config.toml
hidden_size = 320
intermediate_size = 1280
vocab_size = 8192
rope_fraction = 0.5
attn_scale = 0.125
parallel_block = false
init_std_o = 0.0229
lr_head = 0.0037
schedule = "wsd"
decay_fraction = 0.889
decay_shape = "pow"
batch_tokens = 32768
max_seq_len = 1024
doc_mask = true
dataset = "wikipedia_en"
MLP neurons of a small language model. Each row is named by its layer, matrix (gate and up: input weights) and neuron, and shows model dimensions 112-207. Each number is 128 + 32 x the weight over its row's rms, rounded and kept within 0 to 255. A neuron's up and down rows have the sign that makes its largest values positive.
After each neuron's rows, "fires on" lists the tokens most often at its 100 highest values on Wikipedia text that the model never trained on.

L5.gate201 [114 123 100 177 113 120 132 109 107 117 112 122 145 149 144 119 139 131 126 138 132 180 107 163 123 105 139 150 144 185 177 160 102  89 131  90 216 132 170 177 114 150  91  69 156 162 127 170 137  92 121 170 129  84  99 132 137  87 138 159 117 151 114 181 129 107 118 153 132 184 118 141 102 144  92  99 157 110  78 132 113 102  85 153 139 104 121  86 165 116  78 104  81 127 114  88]
L5.up201 [173 142 139  98 133 165 115 106 125 154 127 122 150 109 134 144 127 167 104  96 107  79 114 134 110  67  94  66 116 112 143  90 153 146 150 100 128  93  88 134 126 136 120 109 148 157 165 111 128 109 101 137 180 162 150 157 150  86  70 137 108 133 148 127 136 108 124 145 107 145 144 121  79 117 135 155 152  84 186 165 162 113 121  85 110 155 117 102 176 107 197 132  79 181 173 144]
fires on: "8", "9", "4", "7", "6", "1"

L5.gate587 [123 132 129 113 110 121 154 132 123  38 147  71  96 109 176 150 170 122 111  94 147 100 105 139 161 129 155 142 139 103 103  98 152  84 162 146 143 208 140  76 128  98 113 123 125 140 138  93 134 139 141 136 201 137 151 137 109 160 121 120 167 186  78 152 102  93 125 162  60 137 159 124  85 101 115 135 158 148 108 108  83 104 131 166 132 139  62 152 117 160 104 173 177 128 129 107]
L5.up587 [124  90 162 115 207  91 123 116 155 117 165 121 169 142 135 147  70 131  91  95 125  78  51 135 113 142 102  94 136 102 108 126 111 141 160 130 141 127  92 149 183  69 111 115 161  91 117  24  99 145 151 178 129 131  95 186 106 103 133  92 209 109 111 150 152  68 171  85 108 124 140 141 126 108 142 162 142 164 138 136 144 139  90 117 133 119  89 123  84  76 125 111 165 141 175 131]
fires on: "1", "dra", " Party", ".", " details", "pa"

L5.gate856 [ 93 109 102  46 202 169 118 122 154 120 124 132 147 100  86 136 165 115 115 188 138  68 193  51 139  84 145 144 121 162 123  83  78 119 159 201  91 152 104 151  99 158 213 146 134 169 129 169 125 105  94 148 104 116 124 123  83 133  92 180  84  90 149 142 118 118 129 179 104  99 140 111 115 154 145 165  86 137 114 111 118 203 131 146  87 127  72 131  85 131 140  86 151  90  80 130]
L5.up856 [100  64 168 127 149 128 115 120 122 127 134 144 146  95 134  95 177 126 115 146 135  66 182  79 193  67 128 151 119  83 189 153  85 150 121 173 127 147  96 112 122 122 127 185 112 111 133 124 188 172 158  87 136 100 152 173 106 107 128 133 145 119  97  54 109 143 151 139 170 178 106 110 121 115 118 137 114 136 140 135 137 131 201 132  96 144  91 118  90 114 138  86 145  82 139 161]
fires on: "\n", " |", ";", ".", " ("

L5.gate968 [ 64 143 116 180 127 104  93 151 189 115 142 116 146  81 136 127 117  89 105  96 187 135 140  91  98 152 119 132 141 135 180  86 131 151  93 168 124 173 103  67  68 105 163 141 167 117 131 146 176  74 147 195  75  94 105 144 124 114  80 107 179 109 136 161 169  93 145 135 161 156 157  80 127 159 170 181 120  79 140 157 118 105 146 104 131  85 168 154 133 113 135 105 117 147 123 109]
L5.up968 [129 121 106 167 178 138  97 118 134 124 100 143 177 135 152 180 123 141 133  92 180 136 137 119  80 107 193 116 146 146 148 130 127 169  69 244 112 193 101 105  95 138 135 121 200 121 125 140 103  41  75 219 125 118 119 123  89 162 117 128 174  90 163 141 141 133 141 154 145 166 103  63 166 150 146 198 178 106  88 125 133 107 108 127 131  94 166 131 133 167 146 102 111 115  85 114]
fires on: "1", "2", "0", ",", "6"

L5.gate308 [ 72 140 108 126  99 139 129 146  36 169 126 126 112 104 138 105 119 149 100  96 126 112 133 131 118 123 115  74 167 135  86 148 165 131 106 107 146 121 104 114 170  75 159 121 112  87 181  52 126 167 178 134 177 115 141 143 164  94  92 163  94 150  90  65 129 162 108 169 108  87  79 166 127 122 162 148 183  58 152 113 117 153 103  93 175  34 170 134 150 127 134 153 128 155 125 109]
L5.up308 [165 132  61 141  84 155 152 150 126  78 122 142 107  90 196 153 153  81  98  95 163 101 144 112 158 173 110 142  52 108 124 100 169  94 104 151 133 137 137 157 162 147 106  72 199 171 125 191 140 143 189 167 136 126 151 163 168  96 170 141 175 104 148 119 115 132 140  57 138  91 116 115 108 136  64 121 137 134 100 113 148 103 120 124  91 127 190 116 169 140 111 173 185  95 121 147]
fires on: "2", " first", "1", "-"

L5.gate1219 [120 146 134  97 153 112 120 103 138 143 126  81  97  98 134 109 120 180 119 184 186 170 128 136  70 124 139 130 142 158 101 148  95 110 132 147 122 159 192 116 146 118 133 136 100 121 170 158 183 110 134  90 124 190 105 106 111 157 188  92  98 177 138 177 134 174  85 123 115 143 124 166 175 100 152  97 102 109 137 128 104 166 138 131 132 131  94  89 178 132  77 129 100 140  87 126]
L5.up1219 [156 119 132 159 102 126 170 112 154 151 160 197 162 140 156 184 127 116 115 134  85 203 117 145 110 173  92  97 122 122 139 171 157  79 163 237 144 158  84  88 126 134 126 159 106 143 122 125 138  85 199 144 121 130  38 119 159 182 133 138  66 150  84 130 136 121 145 138 139 142 116  94  82  88 194  77 125  82 103 165 137 150 142 123  86 140 109 138 182 107 171  99 104 125 143 174]
fires on: "\"", ";"

L5.gate74 [133 149 152 134 126  90 107 137  91 118  85  83 150 120 146  81 147 115 124  81 122 142 139 137 105 122 105 133  84  86 107 119 120 156 120  96 137 124 128  66 117 125 112 116 180 160 123 116 162 157 166 151 183 138 116 148 119  87 134 105 130 118 158 173 149 107 163  91 134 103  90 107 167 150  44  88 188 195 169 127 130 142 100 141  92 136 177 143 188 118 128  71 128 127 116  68]
L5.up74 [214  85 115  72 111 118 165 108 120 133 173 121 153  79  84 102 119  97  87 117 136 156 116 172  83 120 102 108 130 118 174  72  73 134 148 135 133  97 118 133 131 109 175 165 143 135 195 111 146 106 156 137  90  80 134  97  93 171 121  87 116  65  93 132 128 122 135 202 113 201 172 202  79 171  96 186 178  61  81 122 139  77 122 102 143 135 164 113 112 117 189  82 166  73 113 121]
fires on: "s", "mp", "t", "se", "op"

L5.gate552 [138 102  79 117  64  75  94 169 114 120 176 114  74 120 152 132 107 122  81 140 143  86 167 128 168  62 205 124 145  63 119 119  82 116 169  86 134 121 125 116  65 111 123 142 136 119 130 142 169 149 142 154 144 178 131 172  52 163  97 124 123 169  93 126 124 147  93 120 217  83 155 133 126  86 102  66  91  63 151 158 162 125  87 127  75  97 146 111  84 102 123 136 108  99 118  28]
L5.up552 [ 84 173  87 118 145 156 130 107 107 160  88  34 146 157 141 148 143 101 144 106  81 120 211 155 185 114 117 137  83 164  95 172 185 149 132 104 128 129 157 155  53  67 144 166 115 154 127 115 110  86  96 131 112 162 111  99  66 104 135 129 102 136  77 103 155 115 104 156 108 133 126 136 135 114 119 103 145 124 146 154 132 142 144 127 143 119 121 158  85 118 103 125 163 123 173 124]
fires on: " since", ".", " date", "V"

L5.gate120 [158 174  66 108 120 130 167  80 125 150 111  64 167 158 171 136 160 147 108  99 103 174 123 187  79 149 113  84 143 168  79  64 174 104  77 151 128 120 125  92 125 114 154 140  98 160 156  91 126 128  38 109 111 124  39  84 144 161 117 116  91 186 125 146 134  39 110 124 119 101 112 118 119 195  99 103 134 101 120 148 130 192 117 156 138 163 120 170 186 174 130 111 163 128 195 150]
L5.up120 [ 87  93  80 110 139 118 131  73 125  78 112 111  91 106 129  97  90 141 155 165 116 116 108 107 110 148 143 116 172  86 104 139 153 145 105 111 179  89 130 169 188 153 131 160 105 141 146 141 102 107 143 160 148 138 180 141 223 157 150 155 137 134 100 129 113  58 170 118 121 131  51 135 127 133 160 199 124 143  96 158  67 155 102 153  91 100  53 164 195 147 116 121 163  67 103 154]
fires on: " —", " (", ";", "-", " –", " "

L5.gate533 [132 167  64 167 165 150 121 144 212 110  79 127 157 110 116  90 155 132 167 111 102 130 134 174 117  98 141 112  93 186 158 129 156 120 103 179 180 130 137 165 134  96 110  92 128 104 159 111 171 103 133 119  93 136 164 152  87  60 148 152 146 101 135 135 110  36  66 125  80 151 106 110 131 175 112 112 186  99 110 120 101 147 143 231 118 125 127 213 178 113  84 165  83 125 127 116]
L5.up533 [182  90 185 151 129  92 134 139 172 188 122 156  80 154 140 172  87 163  90 130 105 189 134  96 142 191 160 134  59 170 108 137 102 114 181 158 131 164 157 105 125 120  86  99  97 133 155 123 124  94  83 132  94 154 128 113 127 102 126 134 147 161 133 165 137 153 121 106 154 162  71  70 139 144 148 156 141 130  91 139  60  78 149 175 141 137  98 105 154  74 100 125 100 134 105  63]
fires on: " a", " an", " under"

L5.gate481 [ 99 124 125  77 108 125 112 112 121  91 152 114 146 135  65 132 213  86 122 125 134 105 142 105 203 144 133 106 105 101 125  84 102 117 170 115 131 148  95 162 106 159 108 100 118 141 120  91 124 157 147 123 133 106 182 127 120  98 182 138 136  94 108 112 171  72 118 151 108 163 173 101 187  88 135 124 137 132  83 108 157 152  97  54 176 136 121 160 122 115 138 106 134 115 188 119]
L5.up481 [ 65 130 162 112 125 138 164  95 154 121 126 187 145 136 101  98 168 144 189 147 169 115 103 138 132  51 111 118 140 139 150 156 191 103 161 158 154  96 145 162  96 172 150 130 162 139 139 144 192 106 109 127 146 161 163 134 130 169 104 154  97 103 152  69 144 122  99 134 114  97 111 164 137  72 128  99 101 155  86  92 127 156 138 117 161 143 163  91 107  50 165 110 116 156 111 142]
fires on: " (", " League", " Association", " and", " Society"

L5.gate925 [118 176  62  80 175  99 153  65 115 169 125 160 148 165 167 103  78 107 101 214  96 112 149 123 137  79 123 143 117 120 164 100 146 146 105 191 116 120 125 121 102  95 126 136 142  77 118 163 164 168 134 199  51 101  78 129 137  82  87 105 124 124 114 174 137 125 117 137 114 103 132 106 112 113  72 127 167 193 101  94 117 142  89 155 130 151  91  98  82 150 171  90  97 147  97 143]
L5.up925 [ 63 106 132 113 135 122 153  98 107 133 140  78  91 136 161 105 151 193 129 126 104  74 164 121 148 148 142 142 131  73 147 106 100 136  98 144 172  95 112  76  93  34 151 121 161 162  97 130 107 164 160 130 152 134 144 105 109  79 118 154 118 107  96 128  79  36 110 120 150 105 160 104 118 181  57 124 123 170 110 119 115 144 102 106  73 143 134 161 118 113 156 111 126 157 105 162]
fires on: ".", ")."

L5.gate124 [126 153 119 108 135 117  92  97 200 113 150 144 121  46  93  99 208 149 142 127 141  82 141 147 116 151 153 157 124 139 171 126 125  60 103 196 120  97 156 120 122 202 170 164 132  92 173 136 185 166 105 121 136 121 120 134 153 160 109 113 118  76 138 163 185 184 136  95 188 150 173  97 122  79 179  85 105 133 128 100 163 150 186 181 160 140 125  86 136 137 142 136 144 147 151 152]
L5.up124 [121 124 144 118 178  82  97 121 159 135 128 124 103 176 117  49  83 170 104 178 153  62  51 142 146 102 136 133 126 137 141 132 106 108 102 113 133 163 153 132 184  76 113 126 133 113  89 126 102 145  59 166 151 191  95 146  98 150 113 163 105  86 129 127 131 121 114 104 181 144  87 162 118  84 106 166  87 124 119 125 158 121 157 100 188  57 170 127 115 102 166 148 172 110 170 114]
fires on: " (", "^{", "tri", "im", "harm", "/"

L5.gate1169 [135 112  83 145 124 153 116  98 111 113 158 133 100  73 134 117 133 117 132  75 118 139 138  96 134 145 132 153 135  75 138 179 101 161 121 126 157 122 130 168 163 180  87 136 103 123 130 123 115 128 102 178 169 173 151 106 128 118 193 170 114 116 199 172 132  96 159 130 120 105  64 197 141 149 162 159 150 116  89 123  89 133 156 122  66  74 144 139 119 123 121 152 101 118 156 119]
L5.up1169 [ 93 146 107 144 101  88  94  42 118 118 147 173 158 124 149 136  48 107  99  89 160 102 141  93 114  73 166 135 123 136 106  87  77 159  98 125 124 126 118 111 116  59 171 121 173 136 165  76 146  97 113 130 111 170 165 126 152  87 100 139 123 107 167 113 153 150 117 162 105 116 164 174 122 101  60 104 128 188 154 104 125 116 114 204 153 154 169 107 142 124 152 202 101 158  99  85]
fires on: "1", "0", "6", "4"

L5.gate538 [134 151 127 139 117 138 179 110 129  76 125 122 132 132 140  97 133 146 132 103 108 118 128  88 110 126 137 135 146 149 131 204 137 129 133 104  91 138 151 143 170  97 130 199 108 134 166 142 188 103 141 171 123 110 133  85 103 145 123  94 204 183 119  44 148 124  91  97 146  83 136 145 173  61 114 185 108 115 104  70 150 118 119 169  98  96  77 106 152 132 163  83 130  69 110 171]
L5.up538 [154 120 146 120 166 114 100 158  35 162 141  60 132 126  97  77 159 148  94 166 126 139 108  72 136 122 145  81 100  78 142 135 147 143 120 136 122 120 114 127  54  71 148 155 151 123 185 190  63 144 159 112 119 110 234 151 117 170 134 134  72  89 145 130 109 146  86 128 115 100 111  99 176 151 105 119 158 123 131 120  64  87 153 140  94 172 116 135 139 143 153 171 160 102 117 161]
fires on: "\n", ".", " =", ")"

L5.gate1002 [177 112 146 150 111  75 105 103 126 100 204 154 169 160 142 176  66 116 122  90 100 136 158 125 113 118 102 102  88 100  92 176 136 129 192 118 159 145 155 122 197 147 137 183 130 133  83 151 131 116 174 156  69 134  94 162 105 103 152 111 143 147 121 110 142 167 113 102  99 161 137 151  68 159 134 167  83 137 104  89  61 131 168  94 129 194  95 158  88 158 137 109 110 163 128 116]
L5.up1002 [139 147 150 125 127  99 134  64 142 147  72 164  89 136 106 148  97 160 110 183 127 146 170  57 141 143 139  92 171 126 146 133 114  97 152  95 141 109  87 125 165 103 125 129 136 150 102 175 144 119 163 121 115 180 104 110  80 146 105 212 104 106 106 122 129 141  93 133 138 112 166 109  98 121 113 164 156 136 145 108 131 126 124 110 101  98  83 119 147 180 106 125 105  95 131 120]
fires on: " |", "---|---|---|---|", ")", "."

L5.gate644 [138 111 146  54 169 117  92 127 178  72 221 105 119 109 133 147 138 170 127  99 103 154 171 114 126 113 126 178 118 100  60  59 135 102 126 128  74 126 154 124 125 122 178 123 111  91 100 140 182  84 151  45  75 148  98 118 101 182 169 130 149 139  65 143 130  81 146 116 141  91 154 126 136 124  73 128 119 104 153 100 149 182 115 104 148 131  94 113 144 120 106 114 116 133 116 123]
L5.up644 [122 109 146 136 149 138  80 160  99 155 148 129 174 152  92 122 114  89 138 156 173 166 107  88 183 131  80 106 162  97 150  78 107 167 166 125 150 135 158 154 147 111 128 158  81  83  91 144 160 149 161  81 124 114 171 135 124 149  87 100  88 171 192 162 167 101 171 127 136  81 159 142 116  68  99 184 164 191 183 124 120 160 114 131 113 176 132  99 151 146 117 179 106 142 163 150]
fires on: " on", "2", "1", "9", "0", "4"

L5.gate174 [ 93 121 161 154 165 150 142  61 100 133 144  79 172  90 146  67 149 157  79 138 137 159 123 135 120 197 160 130 163 145 111  70 118 103 112 113  96 187 146  87 152 141  89 139 127 125 111  98 111 122 132 137  77  99  72 124 155 128 150 136 161 163 118 209 185 126 138  98  84  89 105 114 134 149 178 185 125 126 165 125  64 140 116 120 161 189 106 145 140  88 128  71 152 126 141 115]
L5.up174 [124 138 167 116 157 135 105 140 112 159 112 108  97 130 110 108 129 118 120 124 157 134 114 154 117 169 148 103 159 130 148 120 179 113  98 131 175 182 166 149 127 116 172 107 132 122 102 210 157 112 169 179 138 112 150 135 146 171  85 176 163 174 150 140 132 125 133 185 123 121 148 117  86 178 130 102 142 108 124 118 177 134 104 156  79 156 151  81 177  96 168 171  80 110 188 154]
fires on: "2", "1", "6", "0", "3", "4"

L5.gate1070 [150 108 135 137 123 166 118  67 126 115 160 138  98 152 115 152 102 161 106 126 123 108 174 107 147  85 117 198 117 119 168 123 165 167 159 124 177 176  87  80 171  85 120 124 132 104 106 148 165  42  89 153 149  83 173 150 114 127 196 103 157  99 116 124 148 118 152  86 193  86 180 200 105 140  78 215 132 106 149 122 128 159 195 159 109 131 127 130 155  49  58 138 153  84 148  92]
L5.up1070 [135  58  67 138 135 121  77 154 151 142 135 157 165 138 104 168 118 111 147  82 140 135  96 102 141  81 149 178  89 127 212 127 176  80 101 178 158 171 134 108 143 106 187 160 130 131 149 162 106 109  78 130 108 131 106 106 114 150 156 148 102 131 152 120  96 169 190  84 132 165 188 101 167 178 153 206 125 174 150 141  83 136 153 197  72 143  78 110 124 118 126  84  94 124  86 208]
fires on: " |", " of", " was", "0", "6", "3"

L5.gate493 [137 166  61 175 111 144  72  92 180 178 164 137 142 112 123 137  62 144 114  56 105  58 122  99 141 155 126 214 140  88 141  77 124 122 102 111  52 176  82 113 168 130 120 112 129 113 153 159 145 190 154 146 148 136 132 155 146 103 181  86 155 150 124 110 152 114 124 148 151 157 134 125  91 138  90 177  90 182 136 174 117 145 161  90 105 128 130 176 124 128 143  99 107 141 105 116]
L5.up493 [ 81 137 215 131 148 151 154 165  98  82 108 117 132 133 170 138 129 107  93  72 131 154 114 153 127 130 124 118 161 212 167 110 118 149 191 170 117  88 129 129  98 160 131 150 187 118 134 116  80  77  99 131  98  72  86 155 112 116 157 177 105 115 144 161 140 117 166 148 139 149 139 142 116 103 141 136 158  90  90 207 107 128 143 139 130 107 117 129  99 156  76 120 126 145  87 124]
fires on: "2", "1", "3", "4", "5", "0"

L5.gate467 [115 120 143  79  96 112 129 135 163 161 125  47  93 159 113 127  45 178 115 166  88  97 176 163 170  78 114 150 194 152  88 109 132 117 111 160 116  94  99 145 108 137 154 139 119 182 146 130 113 131 139 182 112 161  92 160 156 134 158 157 138 133 137 141 109  87 125  86 231 135 114 116 101 120 147 127  98 114 114 127 158  77 141 169 140 117 135  92  63 118 142 139 122 132 121 135]
L5.up467 [122  89 124  90 129 158 129 118  67 155 146  70 128 111 117  78 128 130 159 155 135 164 145 119 158  68  91 107 191 171 160 100 161  67 132 157 122 146  98 111  59 130 155 159 114 195 180 108 131 102 198 148 125  78 148 152 171 134 122 161 117  63 127  74 103 134 116 165 163  97 157  79 110  98 105 183 128  91  91 154 125  76 155 141 120 173  91 104 123 151 106 144 133 101 171 117]
fires on: ",", "."

L5.gate900 [ 79 153 148 114 122 130 146 120 130 207  86  98 107 152 117 112  86 151 143  92 101 157 168 123 104 105 143 143 144 163  94 130  97 120 113  91 110 193  76 124 131 120 103 111  94 136 161 156 172  98 148 164 124 132 140  89 137  67 141 139 118 124  95 128 102 151  86 155 166 159 173  81 127 126 103 110 152 105 157 111 149 145  65  51 119  73 113 120 152 122 110 126 155 137 155 142]
L5.up900 [110  66 108 177  68 163 173 140 147 127 174 165  47 159 103 142 163 146 130 125 161  77 141 135 119 166 165 116 158  96 118  61 195 134 106  83 168 125 124  97  80 146 114  92 113 149 150 132 150 176 139 124 151 166 137  84 120 196 150 138 130  63 131 175 131  67 148 109 161 147 169 106 121 151 135 100 160 179 124 165 132  87 125 218 111 142 156 132 155 132 147 160 120  79 159 126]
fires on: "1", "3", "5", "2", "0", " later"

L5.gate967 [153 161 125 115 135 132 150 124 137 176 128 164  65 158 135 101 115 131 104 123  85 100 175 165 111  57 121 165 175 137 145 100 128  61 180 155 151 118 158 145 105 135 143  85 110 143 169 142  92 150 137 184 108 169 117 131 117 118 113 117 134 147 128 170 128 129 120 136 127 173 157 121 146 170  63 101  76  97 132 110 136 148 119 134 123 112 137 135 198 157 112 185 143 135 146 130]
L5.up967 [176 108 102 155  99 106 139 181 151  65 124  97 143 110  76 171 134 111 151  99 165 169 139 133 156  72 116 143 118  98  99 117 149 137  79  76 172 167 178 133 126 153 130 127 152 127 116 139 103 189 119 123 100 177 177 104 145  86 152 107  83 148 115 108 142 104 160 182 131 132 129 127 158 160  65 120 146 135 133 136 152 151 149 182 123  69 133 152  62 129 170  83 166  72 145 137]
fires on: "0", "1", "9", "s", "8", "6"

L5.gate675 [155 182 132  99 154  72 192 139 135 132 147 155 145 103 158  84 160 163  94  63  76 144 128 106 148 112 118 137 141 141 154 193 144  92 142 132 108 150 103 126  79  91  47 103 128 112 185 130 158 107 126 142 156 139  71 126 179 154 132 126 121 155 137 144 107  82 159 171  87 108 105 116 121 132 169 230 131 152 125 162 173 133 113 158  83 119 121 125 165 102 139 139 107 113  95 124]
L5.up675 [110 162 122 157 147 125 134 121 101 122 152 128 131 129 141 165  89 157 147  83 106  77 115 134 124 142 141  57 179 110  83  73 195 124 120  88 101 111 139  88 130 117  88  96 172  92  85 142 156 113 171 112 124 189 102  87 157 149 176 141 109 105 107  85 128 133  92 115 142 157  66 120 188  96  72 201 196 127  85 123  97 113  70 159  98  79 134 161 155 112 187 110 111  78 145 163]
fires on: " ", "-", "ro", "8"

L5.gate897 [104 124 157 118  82 109 121  89 134 123 139  94 117  84 122 138 153 168  91 151 107 122  78 175  73  88 116 107 100 159 158 116 107 149 206 108 165 132 169 138  83 133 150 123 134 105 135  87 103  82 121 128 114 115  63 108 111 143 160 144 128  97 104 157 104 106  95 103  89 165 132  80  37 155 193 145 141  74 110 131 167 148 195 218 121 141 125  51 119 179 154 136 115 155 164 121]
L5.up897 [114  78 155 146 115 165 108 119 142 161 164 121 150 124 171 125 103 132  78 110 134 163 100 105 124 136 113 135 154 145 126 134 125 131 144 147 166 163 109  95 151 136 120 100  73 126 105 102 134  93 143 180  68 165 148 139  65  69 124 102 165 128 193 109 163 126 174 113 160 185 124  75 112 135 157 117 137 170  88 124 104 157  76 184 122 144 106 145 147 171 101  57 116 123 105 119]
fires on: "9", "1", "8", "4", "\n", "0"

L5.gate761 [111 203 106 126 128 123  69 103 125  93  80 123 130 103 152 113 156 155 107  68 101 117 121 127 165 153 105  80 114 128 194 153 113  94 129 133 146 127 147  87 137 140 115 128 188 153 168  98  97 123  70  75 165 175 191 133  99 108  85 100 140  99 189 111 170 143 178 117 167  86  83 138 133 192 178 133 110 119  63 193 157 112 107  98 173 168 175 151  99 104 120  80 155 159  98 114]
L5.up761 [133 147 124  91 135 121 114 110 113  90 132  73  90 162 102 131  93  95 106 191 123  97 129 196 120  90  79  76 203 120  62 158 138  77  58 138 133 200 144  97 147 125 121  97 117  83 127  63  77 157 115 144 145 156 119 153 183 135 121 108 113 111  99 123 136 147 179 108 134 102 116 144 100 117 168  96  76 129 108 112 141 121 101 113 140  57 108 157  82 149 139 158 170 185 139 137]
fires on: " of", "/", ",", " ("

L5.gate598 [125 134 148 163 154 157 114 173 124 138  58 141 159 122 155 118 103 177 119 165 149  85 162 134 107 145 127  91 127 112 121 109 126 146 186 156 152  89 117 148  93 102 135 154 106 144  45 137 114  99 114 104 203 137  98  47  98 101 160 181  80 142  97 119 149 113 182 118 131 115 158 139 148  87 157 119 109 183 152  68 100 127 168 154 101 131 123  85 106  96  49 133  83 123 148 122]
L5.up598 [175  53 167 115 106 140 148 163 119 123 109 161 123 152 116 164 159 103  84 119 112  98 154 159 111  55 144 103 123  89 159 133 140 162 100 182 163 102 145 134  87  89  94 151 130 197 105  75 117 112  95 112 161 115 100 121  65 125 173 155 136 158 146 105 175 112 100 135  75 122 148  99  66 126  61 179 144 201 129 116 143 157  99 159 138 147 123  88 210 161 157 179 123 113 172  79]
fires on: "1", "3", "4", "5", "8"

L5.gate760 [186 168 115  88  69 123 175 110 118 114 106  84 171 171 119 185 109  96 101 169 144 107 112 179 137 107 110  94 184 109 106 159 208 165 145 161 125  75 177 205 122  53 122 162 144 211 154 139  89 117 165 114 120 160  87 131  94 109  60 115 110 169 148 172  60  91 123 105 175 171 106 158  78 190 111 112 101 166 133 127 109 125 118 139  73 176 128 109 182 154 177  97 123  87 130 132]
L5.up760 [169 150 148 175 170 148 103 136 142 133 159 157 103 112 103 132 121 160  94 147 135 173 206  97 132 156 115 129 149 152 164 164 108  99 151  96 133 149 169 161  92 111 106  92  96 147 127 124  59 137 129 108 125  89 113  78 160 148  32 136 126 119 142 136 127 111 122 121 118 101 139  93  74  83 114  91  97 110 177 175 150 190 153  86 121 162 113 134  87 156 130 105  63 129 108 144]
fires on: "s", ")", " |", ".", " ===", "ti"

L5.gate637 [153 146  91 136 170 124 118  81 100 129 147 161  99  95 125  98 129 169 133 119 131 133 191 131 143 105 104  73 107 104 115 124 121 144 174 108 177 163 163 190 165 217 117 120 128  91 164 103 106 176 156 100 103 153 101 139 188 108 116 147 114 155  57 123 162 164 107 112 128 100 109  73  68  67 138 126 151 194 130 158 135 180  71 160 186 155  49 129 110 146 192 110 156  83 153 115]
L5.up637 [ 92  91 169 101 100 111 145  60 145 205 134 146 136 148  99 136  49 115 121 164 144 133 182 136 130 146 127 173 125 164  85 133 102 150 118 122 100  79 178 111 145 100 151 156  40 143 131 106 155  98 139  94 127 115 100 108  76 125 151 157 140 153 100 116 162 114 123 119 107 123 157  85 194 110  97  86 171  90 121  94 118 153 139 157  77 133 162  86 128 166 105  50  94 107 145 126]
fires on: ".", "pe"

L5.gate901 [149 122 136 186  66 135 109 122 132 164 143 129 116 125 144 124 141 162  98 150 157 169 133 155 132 136 138  52  67 159  87  75 106 144 140  96 120 192 166  76  63 109 122 114 118  75 140 131 148 151 141 119 105 182 123 105 141 143 100 126 142 137 107 106 148  92 157 121 151 108 168 104 132 165 111 119  80 112 123 150 123  99  78 136  92  70 154 160 164  66  79 189 111 102 169 127]
L5.up901 [157 142 122 141 130 119 155 126 176 113 122 188  79 136 157  75  88 159 120 104 128  82 170 145 170 112 168 168 145 170 141 154 126 173 126 106 167 158 120 149 105 130 138  94 116  85 129 135 161 182 162 118 169 156 196 143 165 109 117 137 150 105 151 134  34  58 109  94  88 142 129  94 154 167 171 107 191 203 168 117 173 119  92 126 145 122 181 109 129 105 105 191 127 128 144 107]
fires on: "1", "6", "3", "9"

L5.gate1183 [157 152 110 133 103 131 106 103  98 150 124 140 114  82 152  72 172 174 101 168 150  94 131  70 157  80 110 108 148  49 101 100 143 132 176 141 122 100 108 161 136 147  62 126 119  82 183 136 126 123 132 123  96 168 146 142 137 153 167  98 154 118  99 131 118 119 149  97 125  98 127 146 169 117 104 172 184 105  88  92 143 103 183 121 144 119  91 111 148 122 179 122 185 135 147 168]
L5.up1183 [162 105 123 163 117  59 161 116  95 165 128 124 118 194 103 105  88  78 178 160 132 128 156  92 120 119  99 111 105 137 142 141 133 137 123 128  82 111 116 102 107 125 153 134  98 122  83 153 188 105 109  78  94 136  87  91 136 128  68  92 135 169 109 141 164 207 134 134 104  98 103 133 158  97 119 103 136 162  98  54 122 165 119 121 122 114 119  97 136 101 120 140 125 148 150 124]
fires on: "9", "8", "2", "6", "7", "3"

L5.gate834 [142 187 124  95  95 164 169  88 169 143 154 107 128 108 154 143 139 135 215  73 199  63 188 147 103 113 121  95 144 196  99 101 204 154 141 180 155 105 137 112 105 182 141 134 114 153 120  86 124 127 130 217 106 113 136 127 106  87  92  92  85 164 126  58 147  89 167 166 161 113  93  96 124 142 159 139 124 160 175 136  70 157 136 125 141 117 122 134  46 123 155 146 116 120 113 124]
L5.up834 [118  44 110   5 192 148  91  95 162  87 118 133 104 135  71  75 110 121 134 145 128 128  94 145 116 124 144 106 142 182 154 171  88 151 124 170 172 134 113 149 119 145 111 124 160 156 154 123 102 133 120 145 109 148 119  86 122 183 111  63  78 144 118  14 148 155 135 129 104 145 110 116  87 132 136 162  62 167 200 142 139 109 191  95 159 147 144  85 116 149 135 177 146 127  69 125]
fires on: " (", " ", ",", " |"